config.yaml
n_layer: 16
d_model: 320
n_head: 8
n_kv_head: 8
head_dim: 64
d_mlp: 1280
vocab_size: 12094
activation: "gelu"
norm: "layernorm"
norm_place: "pre"
norm_eps: 1e-06
positions: "alibi"
qk_norm: false
attn_scale: 0.125
bias: "all"
tie_embeddings: true
parallel_block: false
init: "trunc"
init_std_qkv: 0.0246
init_std_o: 0.00435
init_std_up: 0.0246
init_std_down: 0.00435
optimizer: "ademamix"
lr: 0.000404
lr_mult_o: 0.834
lr_mult_up: 1.32
beta1: 0.9
lr_head: 0.0102
grad_clip: 2.0
warmup_steps: 312
schedule: "wsd"
decay_fraction: 0.798
decay_shape: "sqrt"
final_lr_fraction: 0.0
batch_tokens: 65536
seq_len: 1024
doc_mask: true
z_loss: 1e-05
train_tokens: 540000000
steps: 8240
dataset: "wikipedia_en"
MLP neurons of a small language model. Each row is named by its layer, matrix (down: output weights) and neuron, and shows model dimensions 0-159. Each number is 500 + 50 x the weight over its row's rms, rounded and kept within 0 to 999. Numbers have three digits each.
A block is one neuron, or neurons of one layer that tend to fire together. After each block is what it responds to, as a language model described it from the Wikipedia text at the highest values.

L4.down420:564533518526452524544501589537477523470496545528420566514513436484413505539441483430507501422615578534471468481433503512530538561500461479430506492617550474477461501518430534523548462499579514479526455500439479530519506485403566411523527517553460505483420513477541517542403516540505490555558562487448571499412540493450465494469517563464469537495555522390566433475577540498542437608425429557542474495482497462470422461485558519530538518429505501572469509474527621477514554471485497
L4.down536:465446466452424528457498545501469460506492433468470524436494492551436541392445433557561561429493509477416442411443519529531487440553478408492616524585529428518560526427568550534454526456571501456546573548591503527472645514447495502513467489522489479495485403420519529496421419497550453494512425587505435509489491418554473421485497472476406506481433504570419526480562527588502446552534512443569520483479531436396503584558502494470558564508578578611533466597512520511512468480573517
Responds to: Final token completing a date or historical period, such as the last digit of a year, a month after a day number, or War I/II.

L7.down1:484508544490527383422481610474527432540508498413470450576501418527418539508528577494472531534489557513461417515548518524504515397490493447568485570475497466557452463496483469410566469476431573491541492518515504398629425497533491490512441508505453559583534505510558556438477507420520528467489622471535456472512474501580384619557503477526422393443477511475481482488457467425567545542478487471510459558561426503494437483537481548516538404491474550415541550472459459439506519577461546
L7.down219:470488502495585445534488558543493444443423473434547529505573489474500546438479410410538503507434528506506462482507486436444503513510472542458512550443612551467430390476532586549551398483491449545484459542537525415464445576627558406493511484477575395525474537507493563527539546521555522465525584510568486431533381564454508523503416529586449491547439543532449473526506579419483517343460460508542438598519523494489459371542571528376469500561558525537527503508538522492545535502560579
L7.down469:435465478478437539520450499561570542466532396409472410459520434432594528495438489507544518571482440312602490382561461532516465488501533420510461490465552519534574496493441463465500485444528604527403594529521556543506537564469402460423545460526517476517426471480550602490471504522514439523562518500491532423441492480543473547531501593453465486514425568449488589604433487585530520548489456508445519423491521471485594508491502567470481451567470462492520503457458490571510509472475618
L7.down1223:525504502445543522497552540435403570346560578446423549512431539552585540504565521514573519579423517547495496533539450484455539453462493470427528459483572480368530501454578480441412476490514610484532577528468526513435499478519554464467498594523576509500535525463471538448544513545472427472423596454515533467516512455522603468576528478514465486493501504479483492389461532536532446488491483510561524519552584540555481498480534508502499418496460486530438540399552558573509514460421479
Responds to: Tokens in field names and column headers of tables, infoboxes and stat lists, e.g. Relatives, GP, No., Gender:, Postal, plus pipes and percent signs.

L3.down399:586485530499452504566564498561645553460421460498516497559610495514485485575514476570553495389587517481483541475528476420523426473502545538394433469533496540493583478521597522541486533517560452496454512623553491513496537530488542517494544503411476522590485521488569437564501579567512462554489525488509516490502447433569410461435482444470491483570535520498405524624504510578482454479454547580584507475394435489523449483519422556538519476431426501525496484479435511588504454585418520
L3.down854:550497458500463454485466509473493512580504392545594568520429489513560542560462529481515414561490562546484493489461500531510518487541416456410572479413561540502661472482533516536519569519521502468448434498573477481494522535465608424437583545525434505540451429486474463578482548483524473479520479598394536502517552439543415479502503478464388500524367455527507483510556469473524478453494555455481500522483509457577595590533398587531525520505556543473536572467513472576459483517451493
L3.down887:536458542474496473527487557443464533454423523494520547440414368532526463542513452494549583560472598521483482468483530465508547501488524533483417531484558585490576624410504524584474507525634447465565519457526474547508530550496537541558438526475461467403586401521576520470528462540446484526473509525564457450590414450419425430471504495462545532488486500475480596502422523502500520591458536586479409462605565515497500449530513540565468586430422476476577497488461540436426495580597635
L3.down945:557508663480494501469586460537449507524518469535488500513579480483539372567445510495419523472529513435423503499522531518547555510534513471511496459582509506423535528475489431474492518514502382524466462524530439533447514619553534542515426437382539518512535540507581520408550456505509414598527350508555457505528483549571616429440478534465539446425470506440488530567490428474456506482500504532474433577478475446476506533603449498443483477385488470533476541524526547514494362518468537
L3.down966:500491479479502612461481441487474443464499581414469446516524516465535487570418528503552576427519499527455451462516480498494462442600577490582557509409473468417456556479582462487629470445436507480489418574530420484471529624562552542497510443469484479486515555475595530573541445477583421517519460501583500582435491467490517477474443456524498520535516438425488486379517505498596435455437545432524624556473497481563563496510566481475472478556560463509593484501506610481510475420513497
L3.down1029:503584479464522497505471513506496502508395487462490471439384555461471495479458482480477615495515507615580484444493481572522440558492469458509423584517423400529471502480600473472504616479556485510451471483610531447560579452566557524538537585457444504549539581507419496452645533500469449521482550522443636522515484480546422467520478467576465533545473483464506456475540510453440507405483555522490545506408511449526486547523477440565510534477493502511474493582467469524487488496535512
L3.down1071:538498490538487431456466472467471630466550474542502577497561538505587509524511480491563457491521578512548515525499569494484492472444508463534514569421474564543447558435539451403473520539509406489468496488529449433433580484439522558493572494430514483467502542500527508496575577521559495580623496524527622559460579492400447451545513481508466474482474493446538444544554513481445539360541544478538567456444525520490382489523486490520438530374546561501565428476421494625498527481551528
L3.down1140:447568495405441499440511554559524478514521470497562477482536555442549476494410376511478443514513504400535419533492489508535517518446562465511615497470547596553501621501491512442553526547460421540535530477481520579559578518579592486509457532362474582509515470481547530515489454529475415496554543476516468521480516417509568445478519506375521559500451564524441532558527499581498496477511543421480503456513514481570601528569429441494481597567542403444560465490494519484537562503491573
Responds to: Nouns right after an ordinal like second, sixth or 71st, mainly "round" in tennis seeds and fight reports, plus century, edition, anniversary; also word pieces following "st".

L4.down244:482482515611432497459544513414506462562553598548579547584601474523470524514519491493464604494522524502526442443511534495399530480500519510521549503520517481472583487520495515485477518426490517450487583512463529412418525526546527441503572466547569534554431503477520470500488478523487536590513450462529570540488596514484505404471482488527435484389479526509450497549507481489510448528483496494536434518467530474437505400502515479547455453550524450555537552567545534455421494516572492
L4.down902:475589416593515424558519484544524530431549537518453566437502544524556529459567526507445572548434533499536477471427490572444514443425469421455423513491574512497481478458413561454428429508519485426517494583439453482470473489492480526534581498531504544600491469452597574495487409486551548469568571472539505512491483534411504512522396480543489513589515440571591498505445521430413540434497500494494507478484489541437448395453520455464485458506567563583530474490455460572471517555479460
Responds to: Second pieces of multi-part words and fixed phrases, such as the hyphen in long-awaited or hard-rocking, st in shortstop and Tri-state, of in end of, & in Earth, Wind & Fire.

L3.down130:555514568499464440434544450462579610397458464492536551460482417444596502422443488477444498486489483513536518492549500539513504508418455394514430410517532482462455505442489512507502506553506534464514417421461513428517417500479465476575553442503531516501448509451585583611510487486548535543551552470480453547477457495375425534545456473469426543580546524564583465516566444522515619477484518533539554420530546524486557461462495524521515388455533547539434554482436523572451481536484546
L3.down177:475495505500447575508511477509533526578550556503579438534572470439493479416509548501577474488519567542513503584485475475532562458494453502394527441597444397474429482459470533583558416524478552520497513541567495536429607464578530485454458498546574514551511481467436480486457536514381451487434474505407480435558445366478480475546570569537520446497582473402368558450451487551458520455496488529514439528525517604623442539551465468486446389424486568499556524563479490506510452492427438
L3.down293:512517461466544512490518500449478561347587466623567498486488499503509465592481514422548455509472433609590467506557542506594489513616457466561549471500464553442457501538502517568559564609540428494466561492444533542465522388496413356521514424525447499461563483597420502534441405484419501509501529521478479448537500366500519531551535496538463622496516523479482593423501481558467534551512533502521615455491516502635524528543454534483431448476463560515434510543479549539471461495431409
L3.down624:544478468561490471484479527609526527524489549554363536535462516477459608399481507406481426431525490512532545536541502442551442508445551530525526504514549559551419491517446455574511579478453473409493481551489460419546438466479489512510463464503480527467488488455573483569530541522493546549580434492575492414507502476498405516554525506585589445506649468530496404463495517486482494494431599466467453607561402494467428438553566518408496413442519513486434490478407477408411465522572423
L3.down745:431400546502538420548495501465471511458567549508532505588527481501486581487400409579490510479530550500448509562394556539550492516457501602548465502551472463486501559463560472472533432512548584503539543554523510487468532507482591563469419386468480530448507452359580509531491371545512591506533484503486514501483511477498535551517446538471532508513388425594495546567501522523514544508534503532563540541513481535480477421456518457492518504487520493572575540502475443558502456478460574
L3.down903:548428515448573463515469590449492535480557438621593505445372579451482549450453497582533527454525546544447417486498535611514466553506484497558536454552571551493436515486442501497438483599602417375542407491456485540436424422476528520416541426467486464432470485445571471498495463437495461548628494478390557427462518511435502539465464491562518458535483508562481486512482532503509529502585448554547440492540505471515506477511505531462549506403467507504529435513376532503452528483481477
L3.down965:557459544425485560495512489353447468496493533501441547525546494525565520426424471459489505512557576470465591483513477480562454483488516600507513507505469539513432521429505520480511491485517506506564470506478456468497502543404491519547542580473512556457440415468562616487519426500450501520530473448489547436472458427476414533520529492542446539547448510515486432566517489478461609390506411403456499527507513460447540483532611500504567571565416483516551422429506457578584472494427492
L3.down1192:491565503484542366599433502506462475466516526572488467506480471538528437460531514499521510516512505591469426478489540565448466469524469557472503564520468487449552472444516511419430488472503453564410501462544473571494634481476531526455468547459490403523520475500457452548621551487561486473522507541461549529528469400517526571509509482484485370538512548443565519468538616396432392467516469532510522490466518489455458516564469522481466507412589420390573550471389490579554484475514539
Responds to: Commas between day and year in full dates (April 16, 2009; July 10, 2013), plus "of" after "out" and mid-word fragments like outtakes, Today.